{
  "num_hidden_layers": 13,
  "hidden_size": 640,
  "num_attention_heads": 10,
  "num_key_value_heads": 10,
  "head_dim": 64,
  "intermediate_size": 1280,
  "vocab_size": 14999,
  "hidden_act": "swiglu",
  "norm": "rmsnorm",
  "norm_place": "pre",
  "norm_eps": 1e-05,
  "positions": "rope",
  "rope_theta": 6640.0,
  "rope_fraction": 1.0,
  "qk_norm": false,
  "attn_scale": 0.125,
  "bias": "none",
  "tie_word_embeddings": true,
  "parallel_block": false,
  "init": "uniform",
  "init_std_qkv": 0.0298,
  "init_std_o": 0.0,
  "init_std_up": 0.0298,
  "init_std_down": 0.0,
  "optimizer": "muon_variant",
  "learning_rate": 0.0112,
  "lr_mult_o": 1.25,
  "lr_mult_down": 0.7,
  "beta1": 0.95,
  "lr_head": 0.00626,
  "max_grad_norm": 1.0,
  "warmup_steps": 200,
  "schedule": "wsd",
  "decay_fraction": 0.553,
  "decay_shape": "pow",
  "final_lr_fraction": 0.0,
  "batch_tokens": 131072,
  "max_seq_len": 2048,
  "doc_mask": true,
  "train_tokens": 1005000000,
  "max_steps": 7668,
  "dataset": "wikipedia_en"
}
MLP neurons of a small language model. Each row is named by its layer, matrix (down: output weights) and neuron, and shows model dimensions 538-633. Each number is 128 + 32 x the weight over its row's rms, rounded and kept within 0 to 255. Numbers have three digits each. A neuron's up and down rows have the sign that makes its largest values positive.
A block is one neuron, or neurons of one layer that tend to fire together. After each block is what it responds to, as a language model described it from the Wikipedia text at the highest values.

L9.down652:186191175113116161080138071149134075095145185068135098142116138128184108086087185209103157120064071108121150093169165066108141139107153133085105115136083106084116076178103133110146131140194082128103126120104107064109136129113144145108104078142107142173117111147078138125122145182134122099
L9.down793:149155154133121176176172083128153127147161093143151126095080134200132112110192137148119167180092096117116129114128102089149125137211171146143137147131101160084190116147111149116107129107155184111165134141111152138069133131089137154160097135172123130178085096148124120061165102106174175143
L9.down1208:154103154142102125124138122132154145137077091146101141076113087028095120082098132131181134226158188113120143134091098160150128097136132144112120127089113127136143131175153151121123136090110115145125150111101075146112138104141088141101083116117103103111138060111139120147102158150181173033
L9.down1249:091146095084149140118138172156107128181159165099094155156148134114118134160115121140112145047098123130108134183143149114157136140121125141179189123198144098168134085173153215050195132139104073098058128151122150096139133151097144126129114141099129137129161097133103170121144117119147113126
Responds to: Spatial position words. Words giving location or orientation in descriptions of buildings, places and photos, such as left, inside, center, corners, facing, and "the" after at or on.

L6.down36:132137128172106145160149176163168147064067093155154105153102121124093110125120171093143055153138131078104121094095107167093172139147144166096115093148148091132192148096133086149251108124082145155124103134107140109124125098114149139148109140101102048069144075093104144092114120130138100130
L6.down550:115086051076091100168183132102083136110134115090146049167112169140150075090110135118134116137052118190127106078140103075033123144102111142083090167150142116163164132177142163109186102147131094089114125186073109097130128085126164175147178161138176116183100087144077074129105144144165159171
Responds to: Quantity words before nouns. Quantifiers and numbers that state an amount of a following plural noun, such as several, many, numerous, the "of" in dozens of or a handful of, and stat or table numbers like 143 yards.

L9.down247:137052086124156108123147158105162177105112147169156202115125115157157088124141136149167162112089127115106111134118085155201060083119069104116157105108129113121161130123105109161109139136198166142078152137099099087118115138142148173131173162120190175132105113080123081144140101114114129109
L9.down519:128142094100193161153165105110124114118136109104163075125138152079077117162108182170171111139129144162104075096134124176122072130171095156102105132147069114165170068197094133108156101122124055153137087083073128154124086138119121157146191131136155147126092090105148099160157144183154173174
L9.down592:150189159151190058141081118121179092120103061132154144059107130121101138155149152190109079150114125148127119130097121123121100158095102077138139159113155105090158107231099155132108105103101168148109129133117074154125194102109108107125117162083109093101100114097114128126140190144137112126
L9.down1097:086186139113072098124102139129103110106113121146086201161122111153108099139152088126208146175161155183047117128128131123127168180179113171126124063117089116071095145134106131171116102134087141138169163108169116188123226098106172105167166132155153116080118075121065117126155146151114100043
Responds to: Quantity numbers in text. Numerals and quantity words giving counts or amounts, often after over, of, with, such as over 80 lawsuits, 2,000 men, 46.3 million.

L9.down354:140081140173087167169111050145118089161143112149120118115129112137140092134151214110115101176177166128136218150154156126101128160110146115172161114111128113155172133154119108118117101116155121085105100186139028168134153152134131204114116154126204072121113129171142118080096148089151123119
L9.down722:171151204167101104135163099138146099125126165119155117145072143196119087087131121207114092099118125101066146151099105166079065125083139142089107136092174145103172116178101242130199143122167125122124130154132143125085089096068129132173123130062094194146071096153172075081168121110161135051
L9.down1091:121119031119146131071161112080108116136146136093107100114072097125075106095129103157142108096126087108120187190137170108121151156139156096144143119093129125102089077129118167091118128143130077133155078122115126115082201100138144139131124066149053136156057121176125115124150083113174145178
L9.down1214:150176139149164081116142110187121066104130075081090093072122103172114119123116105165188087175111099127084130165134129150129102072146165133126140139104124156138178116120186139122153107166087150136109062128141140108055152167120131095126195091110155118118102111081118123108157071156129081112
Responds to: Relative time or position span. Quantity or degree words inside relative time or position phrases, mostly "years" after a number (three years ago, four years later), and "just" before before/east.

L6.down812:095108167146183090137117168151085148131161084145054156119122135087114100142134143134112138106103114138153150105136152126124137200151108148181050090145099138064145132115167147101163199132170137142124097216121120126142083116155106129127102194104143136189180059125117169086081155183124076138
L6.down977:056146163140144149173060149137151135084114118177108085106174173101116028178133150040117077124110129161136111091117120143126092126092136114191135135154088113093146127144138095106089130178156131165126108128051137180091135087193052055153152180110119165083189158102141136106127161138127174103
Responds to: Mid-word subword fragments. Short interior fragments inside longer words or names, often vowel+b pieces like ib, eb, ab, as in Arch-ib-ald, vest-ib-ule, H-eb-rew.

L6.down620:104117094090153100129123075122107137119125104162139190125137120110187054099093144157164088132083135095103198091103229160105099132126201130200152145168117148094067135121093102116086118110097182155061142148088170178159039104115148093046134100167105121151188152109208034084146194133140132098
L6.down693:150137127146108127117158153179111112110120152161078181084160072153133149089183188070114118170152066104107194123121186131077128122153095101131132119138144143104063175128158137084117074099070105123100183114126131152140121059151104127127042144104117129126131114104111128112199122173161146093
Responds to: Time span nouns. Time-unit nouns after a number or article in relative time phrases, e.g. two years later, three days later, a year later; also stray word-piece tokens.

L6.down755:068135130100118141073119111154089113095130122150104094104094155163179123146136036073131075123104138198107137171185176084126216164124144169103137137134155148173067105178132075161057156125109072138128147147114105117080170076129156121096128122150097191080107138097134121171102102097175141114
L6.down1169:114121068119133115113110086142090142145139162121192069113132118139187206133126120157139145131094087147095114216186092103128100176141142134147184133092148181075107139159132045121171114099115177121103173129080144079184106124129110173114103138122142133096141111113144145167111100158123157121
Responds to: Before a named entity. Last token of a role or descriptor noun phrase, or a following was or comma, just before a proper name is given: successor, painter, leader, was.

L6.down535:109071047220095104131047129082106127088143070099154165150087073133127138165096149177130105136165102118115092199136155118120032133134119124155129141122127100152103117072148175131163188065074114165169140128084092119133114141172109074064136168100161129112081137149142068143144172147155087147
L6.down1004:129154089163169079108087113111105130082130068116172102195127164134143057085193147150092130174130118121131134198106134104123109164123145056151097128087170092098137153096112137089179189096052147091132134175112109167151104157102119144119122129116118115086092160124179142127138154142163171134
Responds to: Surname endings. Final token of a person's surname after the first name, often in cast lists or tables, e.g. Fle-ming, Rodrig-uez, Thorn-ton, or the | that follows.

L6.down417:157126196197133077075171148107140093129083109214157142170143147130143120176108100155151077153104103154129159095120169097136077167105082115108103145116193134073151134139076100094106103173111124142068155135152093147102146155162081070090159112088077092056208099092127076120094127072117196108
L6.down628:028096110100135136104167087109173138179123076123154136118159129102154168159149137080113153143120106079092109108164135088155151097024107120145121131108137093153143111107150169109153170111151143110151141135140117124125110128120165173072120136137120193129142121111126127150131134095113153123
Responds to: Auxiliary and copula verbs. Forms of be, can and have (is, was, are, can), usually right after a subject, also as word-starts like Can-al, Is-rael, be-acon.

L10.down114:117151084125204081092102094118191141088101125139167121122157191150137125126126080101182067079129145127136143069136180117128127107142146201151130151111144137105090129140165127136132165127121209134146101146106118102128102123138153151085148091098154084094179137200115167120138156137130138139
L10.down504:122111150166159137148103160087079185157167126143098171090118148108126115099122119125155144103104107136139108093087141146083129128178142094157077119105148153167219088134148089120094121155099069153189116081098140127097059138152127094204073157142217101056138117136063109154095080113174140155
L10.down545:179137233162140138083140135168091127115081058024168125081138127107074156114140106159134165146121092087093077096098159172087061095129201102152181178137147125149131080138075190139099129141123113138133118141137155078174155085126073151157108125136123090131177091079140061124140121107137125135
L10.down556:147150069205091103100190144091111155106151064116114132181123160110129132195162158141115153152078130064153107124165144116115095097110134122156128127111210064150145079132139136125158102102199137145204121123117137159101081044114125116152080140126100133142085164064086107142142137077074079136
L10.down599:154157214180098107163133115113076106101154079070174175164107150139127079149115080136125109134095131190113141183123120152215108116110116081089142144109067151108125186182085154144097127124115108154151164076160192115084155044124089142124160146126096115091129148157115128088151082131130099169
L10.down819:122082185123103134173132141144157116152143127161103199167124137074134161104190145129096143184130131086171110087159063049143092153166150164185119158079173136157169133108148130101072120163084113125155162099085063134104126147196127143173171152127113135116128123184173130127080174076073191169
L10.down834:162156128081159171096119172121111109096138153141127132092161095108161088099107060133149115150166115126100134144160119125121081107138131149082148144142151105097131060216078089076146149138126164099101160143103027130119108143118141118157100159075099161131130059099201139138124146114130130098
L10.down1232:129215119126156178121114154122159048152163089101147140087071152117122179176082160137095131124108131092131150156156094106090120163097124125105155173107138088118106120146205122137145154158149086166135143163144162222104106122117148109097147112115093090160153117125126147170109172126142113082
Responds to: Climate and habitat descriptions. Function words and modifiers just before climate or habitat wording, like Cfal), before with hot humid, relative humidity, tropical, subtropical; otherwise weak, scattered.

L9.down216:185171159094139112147120180104168132066191097166163176094078164098105125156142141129127162137102121144191179148146165126164152157179191146111085130099165169135114159104098153136116155147126099103165129090092027160161158129164153155121154141088125102155150126141084184124126086124083159179
L9.down258:098134098128142182127160174160148090122189155126151166180101146121109166112168113132059135122095174137121136018152150130179141152123139104102125151163109133115196170129175064130219102197128142043174109182118187151096141126121219149139088143108130104133121121163133093155094130099077117121
L9.down599:146153162046123082114017118113115077137174092134162097154126100142178159160065149148114103139174142147202124134104138095179142162130146132141103098072154105094148112128109156104146072098162123102113116108080110123115161103131066152156048125131103152126092151134119141167180139130086122104
L9.down1042:141089119117174103120153164122135109114090159134153149207195145151129118127068131107157085144140177198141101106151156106150173053111116178135166098154108159108155128159132064144032128113095180173112112151162099177127159117100096168098054160095155145150185073118135139131135114137115153092
Responds to: Determiner after preposition. Articles and possessives (a, his, her, their) right after a preposition, opening a phrase of state or circumstance: in a single-parent household, during his tenure, in a very bad state.

L9.down72:107100142121125120120099168137136115090068155111140153072155129089175149107182209101071136181155113104116083107092155099122124121120152113157104118091187106123070152122100107106166151118178137095152092103090047065109192110147148132105159109066105094134097127086125080100167111168118186116
L9.down147:105144116138116102099143112101057130144113195068140133108057162162164131123100093186125110137162174119131146117141117140117140174110126135151134162122079128155103130063111128178140183149106147124123130132135110104112113101150200129103152158067187121159100112113178119159116110143094127157
L9.down157:128143177108156114102137169144121138145229099118111123070160146120131115130184075126168119097164097124127121067108151129128093119126121120154133070118179163080086176122146118129156075118152138089110111083138178119107153152126199122120135137100122129142095159083187082103157071153139136087
L9.down174:152138091118153143150133151160168113139142180107159125151166083107131158143115138122055124187185132082108124115102157188153163146173183110109185093138135080098100148158127123194154126123131139106171169054094104123115136092116153113139117154095183159148201160107124164162120132194168116146
Responds to: Clause-end before a modifier. Fires on "by" introducing a means clause (defended itself by arguing), and on commas ending a clause before including, which, or -ing phrases.

L10.down252:157130122071197130127094139100147041169109124184139089181127091091077147132142169101084147151115150134132150135097113115058130116153110105126099151141157107114195146125143112166137134132214042104040100100099052124129060132102170142125123123166076119105151105169150140139117114112140200071
L10.down284:111078193136104128114133107131118121078142136167118136155087154140152103061115083203119100150158176063114135182152138126166141124099154118169169095146116146116133084156185154136176155111173056122146155143132088093141144124127145158123100194107143124084086150113129117108076168165105160104
L10.down457:211155116152114133100108118183177132127150160184142158156142117094087114135176139126128100097151059141072153085142134151178070165122175164151110142132084086190085147143102117134108118103129121172108200011146086156137122145076159202136133099138101086144119157185133103168124152137110233130
L10.down581:086149137115119142177105164105096151132158098095144158119113125135154169106126149104166168094138122184136131134124159122168103141106174126073158070129097135111201101122103116142076072126155141063107088125149194123144142132130159135103141125083089122127120096129173108148141123112140119142
L10.down944:145135128098160097106125074078122142143124112194146113073122136140106089157140139163110142153148109131139200115137191101093121120165117149120128166124116091115126111095172165079169170051142128131112114145140052148114149091134106147111128126126129134099144126106129109115159069105188124093
L10.down995:154091197119122072137123099102138131134150138132138211121170075159144125146110138132133124101145192110113116103084111113143144130111121111166130116113195095158147195173151110119157099122096134094147114126101112129135113125138111164161139114180131095152054133154122144111178122130069176125
L10.down1013:099109155104095111208106114127158062160174117155148147127080164072149130094167103152160146095085144141176109102119104061140155117158158115172099122123144125171125159074097108063097113136125052183156124144090180112185120095168103166184141162168062113166177166156118101190159080142107173113
L10.down1020:050056132128146147121145127135126127124058169168178177149107088172133118083117081137105170109078147065133107177215075133164173141078098184100124134112139145075139130145126116148129112146166112172164133175170094141107128078129136116182129124132106097206070165157207139139130068152171151102
Responds to: Indefinite article "a". The indefinite article "a" (sometimes "A"/"an") opening a noun phrase after a verb or preposition in narrative prose, e.g. gave a, in a, after a.

L10.down15:151166176168050138131160122082189168065135080148155115166128156112083132099132081121103094135100093171126115125150179108149115084135175134138145129075149113184125146094116098139088138125150160104139119159103076132154104157151131188110099117163140166191142080166106189134073142057118131142
L10.down22:152177164130107179121169126140182158112052135143123085080137155121110093120127169147123137134144156132072123155117124148133071141127173186111117117175098094121182137123100175134121093107115138112093168086097163109164180120140078157091068129158138114127142118057105169165115167119149105108
L10.down47:133187105165106151111136091174124114126129108199145105111173149071095161091106102138085127133081222121147133132136095130086149068135131156109052105162175142177122067107227122093159148080153116144113129161161115153158153142128149116098117183066092169115138124140122125080162120088163189073
L10.down286:160111053081074081115035167133088095134131082111087104083110124148088129149123108075169081176096085130119154106119096073128148053136092152158092134178163143075147153158137163170116123168110162165148163114120077062040146114092146156092118104117073115074157091132087197121127145128138117112
L10.down607:114086178110156136167094133123121161091117128148145120122091125081145133168084122162132160062094100152083143106146185108135082148104147206100146104121128110054159181087107095133221133161188097113129123147123162193177092115160141177113077088209063107117149114060101191064077138115101158113
L10.down766:145101136103107122119112126130196099110112111159121109140104103184166142087091129102094167176110156099100120114089115142089126135100156143173119124103154071138136186141129092149115175116147187108092116153154079083188074092112076134091130124127119129139110151140116100029184137180119108097
L10.down862:094122079145198083139103133121180133129125125102127116110138042143167134104164146139105101128142114156114163222113170127182152113172105103095097190156174065111126138111147123124137146120084152146117146122105097120148146086118128045135176131136147109170154103189104093158140055160117154113
L10.down1144:098094086103122124110127083117124135108083090103075121151080159111118212143137140134141162121128102175186150177114163183156086139143109095122142142132132152046151141154111129172168144090188136119078124141119165108118152071108166141133097135144087076102182092132085146145105100096144091140
Responds to: Place-name and unit endings. Final tokens of place names, usually before a comma and a state or country (Pasadena, Dartford, Seal Beach), plus measurement units after numbers (km, mm, ft).

L6.down132:150137133126106094092178082087115056149114102103126127186124167097177201097105163070161186099112113151144089140140126118098143156149164126080129144145128184107101099124129131150216196098175079181102146164165087124142169153108083129138091180119138143168181147110135129155141034155050040101
L6.down1262:111125097119126154121184122127144149146128166074124105181120105100146189099096168073085122047203134136084155120118189056127138133143098140080121110117156134088159104121147157126143111095145128134151122173158061150149139116083165181159058151133096073155130082131087125148129099169169146135
Responds to: Place-name comma before region. The comma closing a city or county name just before its state or country (Baltimore, Maryland; Ford County, Illinois), and in or of before a place.

L10.down214:127120022029117110122166126094168119071133022068152153107168150114139146163080081139167152094115093132190108122139137122119139084130175137149138139150102144113109148143121131147149155128107089193189094150128108133049144113122091156089160103084132136127156126154071077111140152068138089171
L10.down476:115160055139103127094051091084099158102083134133143119145077068192099104153171107155126144099115117100097144121122177098099125148148147129140161135147056129189106144115103059071099121133099116121129126191062093110157169164111192167109116089138110123176162184152092113144161127082103142134
L10.down624:121149120201154128126098127155146085046091146144074135148177072103142187097124070157102167166131137107054100174104104111081107148131143138149132107137139069122122094109092035078092143177102097156046138156053134090167123164091143190196103097149081111148140143160117123122069141185092088142
L10.down688:096122053104110102125191128069161153115106112155125134089145148136140084077149181135157203130092145085117149115129123094146161082190159126156172117108092164118082137101134115175157176106153148145114178096142124099146180189159159111145142096145144078177074100149144182093109090122085175149
L10.down886:130120111117147111103145117145116090115109112094083117126134170088127182028143141091166132142106105126117153151145122109127220161147048108117143139105123145074192157092121100143111148150146108139164090159167179094133096131153094093188107159102132151137086140115132101193143192084120161083
L10.down925:062125230134053088156179086125146060137168064137153125163139116138098075168141118143209176106142153128119107113133076134117114110125169145158100152160078128116110132137163062123153104086096155135068104121096106108151128171139137133105165147112198144116160095112082081108079173125158058151
L10.down983:154153207100142100089147087125106185087123155127120134147152143176128152114184194161146112144117131091129161116173146130172206136148104149140104089086087127148158206175103118128095124141094107143108122129118090153126185066167171127146174133101121169152144114034155083090098173057138106162
L10.down1260:093155100162162111113146220153159171092132123099130141148152176139115153092072110120151038143105161141114138162127127159111192110172062143119108123156143160112150129088134172135102129135119114113156130190103156122162099144124133141149070106136128119127175157102140145073097139171154114139
Responds to: Name-completing word pieces. Final word pieces that finish a repeated proper name, often a surname as a verb's object, e.g. Clard-y, Ehrg-ott, Wall-ner, plus objects like the court.

L10.down157:139191069151087127130133098136152076112124122155164119074128148135129120055089120170143093137099055083120138151135170171124078133162143089157115104099098197110135114138157150123101144050078120132094166156125117133110182143135066142146158178147111175123126219052076154134138126165092135094
L10.down314:104080231131176160153126124120127178078138135116113121076050159136181127107194090058119104123097175086132118184208172098140147116163118142151103121098169157104088207107097166089082167144081128176108136124079096061143123133134146137164149079113113124116074118148074135103188117172092180141
L10.down409:174150114113099149153105158118073172095130123064123176087122109102170150132088092119114130141100081118126112121214065111151110200130157171121175119121064096104089137039136144134102059107120161123111125165141079116157119122118111109112102144098114149213124112135117140092128113138156152155
L10.down557:132129137084111185155138175129068138177186139119145146053119144145095154160155122148164174070119109122116134090131131123139121158153126169092127179133122091204166104106094202035131139127173125179160095097170097091127120163180090157147131097147120083106149099115126124060102156061132086159
L10.down683:090092185162127111101166106142185131132128102139110146168135076171144106125179117128078171123139090110095156073130088186116129195153047169094141075173155161136109078169103167132146142191155160107102130103040173090113092153057102132145157104176126097134093136145138148112127127108162150150
L10.down709:114082217093102099206131148159107083127138149081134181147129097148128093162123135153120131081123121136124135078092171141050171095083172126102163134098144141124139111099131101141066156142089098123121105098085157153185150140098086112108147124147110097094123157144187162098079106123151124150
L10.down993:113106101104175151147133172147183100165078159166074156144133119171128118156062111121115121109095096157127092144123082079145104103132117173145106086148179133097161097127057159139133182158110171138183085113115100140121151169107120064136143095187131158127195131162119120125130098128127086041
L10.down1248:116203220147176136151076116123118110114106163129150117145118145114110093150140117133130076091138189156147121189076128148144140131128117082103110134129156189148066119151126147162116252144124094120117103102100146166113119143155126146147122135157142115114097148163169078124099120111139108103
Responds to: Physical description function words. Function words and modifiers partway through physical descriptions of buildings, organisms or objects, e.g. "growing to the size", "roof is double sided with", "a pitched".

L9.down15:089125057132152117142132144181125123140135170150084148109105121066136121098150102126110136103092133140114164125170121129153115117100090137134103143106161130114158068163132108116118147134090111146118162119121127149121102113146054090087132141170118175105102090116127145184119060133143106111
L9.down27:099140154187152119116147093102110038080104120103116109205134112121106123131152109136152143126121116095106193160108139113181094134128157115128089137110165071135064105144173165158163104068090107034134162146075107084157109060125158123080148157169094137124119134135131148156117155088124156158
L9.down372:100163121104156122082113131131120151167132096109169167133117148143109159124134113099111105143150126156119087144143108151116127065130138096134113126107187082174076140055078084141085151089106178158087112175152106157106118132134151111128183110116138113157091125118112108125120086125168124125
L9.down1258:160117150152146119153146085108115123155084068095149121132137113126112098119132169129115116126114138150123104171120144129117107127083167101114126127103124157127117165155123081106149168143154159202123122104101120124121178140111140123140142109128089200147152094141102095080118134111143173086
Responds to: Weather and quality adjectives. Descriptive adjectives before a noun, mostly weather and condition words like hot, bad, rainy, moist, and suffix pieces like -ish.

L9.down345:152113104128134127138117124144161093141129118181094072133098166150136116121136185145166072167110152153102121137082151136114121129049114148162093169147094181131172113197080153175135117098119114085097132157167133142091083085139154119119111092126096163134103069103073175188105122136011056123
L9.down373:091148087151107133135134110151105107107106113147114094088100125145110177141134167121145138101140144151158138134163173125143080121073163141136098087117086146164100133119127129142136137136118061082059195192118073175096162068091120094143122114099102102147134117172133149084067158150118070081
L9.down578:109123128083120130119146080056078049100114099075179120046109141144099137128176164091114136113124088156175139138135093112125132139136157123165143148095144165114102136188168178156122118110099180079101122088141169143157050147134157174144156080104117107126142108186177097100113134140116089118
L9.down1002:105110128198060171095135141100137086109139070135127141155122143133081118104109219162172211134134120168133117122157106150155065148095138106183123103182128108075146127097095107085117171139073107085136155110163141085127118180118157158094071112055155136115138042108122133153067138102164107116
Responds to: City name endings. Final piece of a city name plus its trailing comma, just before the state or country, e.g. Pasadena, Memphis, Doha; also "of" after University.

L6.down1018:197117103106180076159208153087122144170188157173176147144135076097096107076144171138098068140135141077142101105136168146115048158126092121106197169129168052128147091132152075153141137066100129111079143145139095100122097168101130166093164153122126039120088130165124077175146084122134109126
L6.down1155:153125171113117134133164151131107084116087114077139127107189136163158198121125142088130079121145131136092192093140138156113078139153135115109157085136163150149144116137137129075103150122071116150108117139193162195178128138083116145135142114092094128109131099133103111143139109119150080152
Responds to: Color and quality adjectives. Color words and other simple descriptive adjectives, often completed from a word fragment, e.g. gr|ay, bl|ue, r|ed, br|ass, long, hard, green.

L9.down97:097145122122180122054094108178111080137093117121124145122161127136048118134165171141163172182142121168128144138103151149096099143078191149132178111129048169154107163125120099121077098122150165172084097125153117142078063114106149087121098170097127157141098150120150156174150172144124095154
L9.down143:210161111119071122094153098152176103171114203139123105146121191129081135169087221170131142128129126121123118118140139102100138084113132090124187133088155179132119201088141101154155133092154125068108072119137144123134203119158159147130157132118153098093156121163143169151220183147123172118
L9.down187:119135190094079153152082143141140132087158149136135153138152145159091124066139102111170164101125139096122099117140162113094076181113136087087166138146142153140157166067168073181144103139167137147130143136109124111084063143144152095096108181100147167136146108125148170143174144119147122151
L9.down1016:080119104143103125133085111132117168076151128126157156033121112101133126104118091123143134117189187169037169105128106137110069120161208132114185161143163124146115202178106126144175117146183165098073117084122198113200108106201159165102144198156196124171141127139127097136107159115095110098
Responds to: Mid-name subword pieces. Word-internal pieces of split proper names, mostly South Asian people and places in lists and tables, such as Abh-is-hek, Har-ih-aran, g-op-ura.

L10.down264:130160168130094101147125154158079135105075151131148175111129110095118195111162140136091125074115118109166092214132149127137135177172101115133119084130124060107113100087157108169134138137106160185173116127121112190184110150200151079095111116086075080157123153118070153117103159161145194096
L10.down360:131113105117058174133108126109193144108133081066126145116092055113113105086149159121152119155165134149228073090077071160116093106105138109135110122184197157139150024105147135144124139155123113130159144192046120122126146139156112110148197114116130087056096096122135103162105111092076103069
L10.down518:043074033092192105117148139103158139085140133148135164146152151132101106105105166167187121157145072150090131103068095089111177112169133084116156143125180116170168114103117145085089118081107145162122127086091134118088138207113128151165136135142072079193133104144101105162084221095187123157
L10.down614:115120065146147113122145166110175080169112041094107100162115072146087148122178127131117158100165143120114154106142073141105138026120128094155134106159099147138129136094099090139110111128138158178132122194131121097137171085140109159172135115135124095134143177093139171086150094146110128093
L10.down692:110088000116116134095092113168135110077129158141101149144109073104142076136109065129080156141175162116068130187140114100108099110150138136139128126188142110141142143156140121137150114152100171120132109140131072085175107164146081138058108122156141062142172132142157136082135114158110172129
L10.down798:117087127059144098123163121188046165112161129094167084103101123136158120053150147144110124100108188099122159167110113034123139131135065168131154131154123097089153161077173121136109108206109124137152139133108157125095178155105132150125078157132111162146074137125104148139129123108167131144
L10.down1161:102166204072129170156162095137124137118146131178148134147094160125133117106098103189105089138142083070122115068074127136113168122086140087058110180155146143142138094113131110126106126087146133220145095118096128137144137154070117145115196145142171159103149131055107105128181139112109162166
L10.down1170:114113000099127159085111104125174151088071159135118091093093108180109097095144158138100160146175149158136131156128070142100132103089103139141160138117142134182094162151129097154118156062108100122132063175113069131121160106129186176131143205111117145110145146121172124128125091219110222112
Responds to: Mid-sentence clause-break punctuation. Commas, colons and semicolons, often fused to a word ending like "s," or "er,", that close a clause before more follows, as in "play|ers, entering", "Palestine: Memoirs", "attend, opting".

L9.down61:159138193117148112100107116139133124120112111155112142129132087151095122125136060064128129121142162141108151086116090132113131106146137110083079113167156160106089129090101087087134106067121125139156178097100150109136103178116184086160097131142170139104176089088137130135103093087065168104
L9.down555:153155076157138112157146136109142150141129113177110137064108178203167170138137103157145149127132136163031135087154209122128140108148104096112098083114130136106115155161078115123110114147171132129162071096136109145123147149133110172112122088095107142125085108110139132076161137132114111185
L9.down605:136127108102149126149090121118146091145123145188153067141102068075165140109130092100070122158121149114125075166128098146141203087134132158124101156141176133080165147152106080091125132115091126118081158109136142113083119170110121129126115176176122155148127119120153136139125122129112155085
L9.down1215:088085153179089100120119125128129148155141130134029111100067132157078131089137156201139116103132106085179142107117191114107086110146126143139138105143099119123134182166094184154125068099161141115133119046121137129190150091171130098105161213120147086124149127134184177170128112118033070144
Responds to: Article-subject name ends. Final word pieces of a multi-token name serving as sentence subject, often opening a paragraph and before was/is, e.g. Shof-ner, Gnatusuch-us, Clean-up.

L10.down162:149092069112090113132159125189089042154115179098142131132155129091148114094187152145120126141108120144131143127114122109138101178148159158152124102096129123122173173074137130116120136134185168149097146147168108116141144159159120155119130143165123133134144148126160128118155121129081122185
L10.down176:137080059151151132120128147161124142088123091110038116117121146129114078151069186081089128151150185145099094122146153119126066116161115073095155173152141145194088126095133182140164106147075156105152177150152148139150092087094173141121064111105176126139186146151119119168120145118088131132
L10.down384:097146069111116096104100136191130031172204135152133150166141154129115150132121136108116135085069071143150148117183115065108176149184116094141136181096128163183073121105171161139113090076154154113133150140069150181184155130088078137085168127101130164173111144137114153142154132134128144125
L10.down755:135140082171077100118172170105154100161116067101158101115162085166133130118082123149076124082140174123127082106110131133164075127130091083134190167143166072098155134103179080131108104101124109090155137072111102166145102106130155137127113158097143115146108125177098115205130080186145115092
L10.down758:077175132134178130119130047123153071182189119147157117110123178177153129112145166096110135132057092167101095134117176136141154129103157096214156146116204155126136131162092134166176119118081103107096124121174122112139190194114086142154084119125108195062164108167106112145140123106083148125
L10.down760:175158130109143140140089106163161131124127100189115079117122107142152133124158104094106190070150151149098141178115125121165074168075168114108113138074177172132182053124058137118142134171074085152164108089068135177115187107153098077154137111131152160196118096144123121116124127123111120108
L10.down955:139153143131104060140172158158138194112106127145120191111168076128087133115104156092134122150150136129121153141136112135152137158107180107145180162133108088085055172134129080139126152159151154099062114116119163141147095111096157146102173164122169145115124115130158062124106090159128140103
L10.down1107:117130075077108139116145140113107118157206126110091151140086140141143099123074075155112123129135148117163173089174134129084095058113138134119104105138166108154144085096134113118110125142125104136110106133148201108092136094173120175125108191133129132130066101143149210119103096139082149084
Responds to: Mid-word proper-name fragments. Word pieces inside or starting foreign proper names, mostly South Asian, such as Krishn-ar-aja, Jay-al-alithaa, Bach-chan, and a word-initial capital L.

L6.down152:134166104102086143109145165100081096135098183129183137103134057069116141075134128177147117150092164146170183151130107116129119131172094123145125156178158107117139125144137146119137107073125187127105104154104093152098136061162156100135162134108118160132127103146119161149087098161165122150
L6.down601:169159153136129074122139110119144075171120119102120133165179089142097164134162123179085146183111115096169137145111071114164115121111113094139138092159199106117108140136106093117125146114098123131091115147129132146127135120114228139138105128127140143105093154126121123151178162125171118172
Responds to: Letter A, a, for. Fires on word-initial capital A pieces in names (McAuliffe, d'Afrique, Ahmad) and on function words a and for after verbs (filed for, received a).

L10.down103:094078007135120133101123187159156128099148150108137067123093135125167090128130096188136099143117105089106150106125123101107112113119127086136165147054109163123102147118136158084135207194109135192072207095222082140152073120095151181131172187111132118172108116114079119136197161136143152112
L10.down352:206129114108127080095135184168181140132146122138122132123105139132136137158121146125145148089102096140138204084160074154082134110121143095121074120075078138132080150156144108139124116126110099110187078120113085143162144083132054092113152122116168134125100155122112137082125150159157068163
L10.down425:080085094215168146095117108127110142106134124129141115106122099158118153133102119110107089103091143123171086144120105104178154051097097124200159081126142141119113113183118157102150079111140136135087098167086182106090160187134101208169138099167095109144154099165143096174121141123110133093
L10.down645:127121164154173112089138089169177126106120104201143179086119169131113172163089191012121134131157152085133099108113128121084109202110143171151134131087129094110088140171160145127052160155119140121123133116128161113128079098137088117100088198137095120119151190139060136170119148105127163139
L10.down852:153089149077117178125131185105089115116143118186082106150123132063079075129124149115146146112168104138102179119126085131169131158140151087126127076146068136057164129104134154153144098167136145173129062119081122156109135060188102128144067139114103112114109120131157168130102163102127105114
L10.down943:062137128093066116150223174103105124084088092166121107123086088128095126142129088139170111127108185170112112053085118099135055082110122120121134162132073119099127137181152152128077125186129151143140147116140122151117154129070176121093074118196132160095138066150143160113159150122119110092
L10.down970:158153118112128125136119183080133130181200134155145165126109150052097105069143093098171161097097053152084136143112171118135074092068192102087105154108151170104135156149131127124084111119121117142094115161113086149091128161103105135126090125146151122100147139135165110111074158145160126130
L10.down1003:080101096126166098075184114130120109110121104103127181131159164201124104136135174128160092172140131097122119164089081127068089117179159124108143170078143124165078176132127110158132128139127076122155132143125138105128065151100102123132108139104182181077114142102167095122083102150114226101
Responds to: Before an upcoming number. Words right before an expected numeral or count, mainly "aged" or "at the age of" in biographies, also "more than", "was" (20), and count words like "one", "four".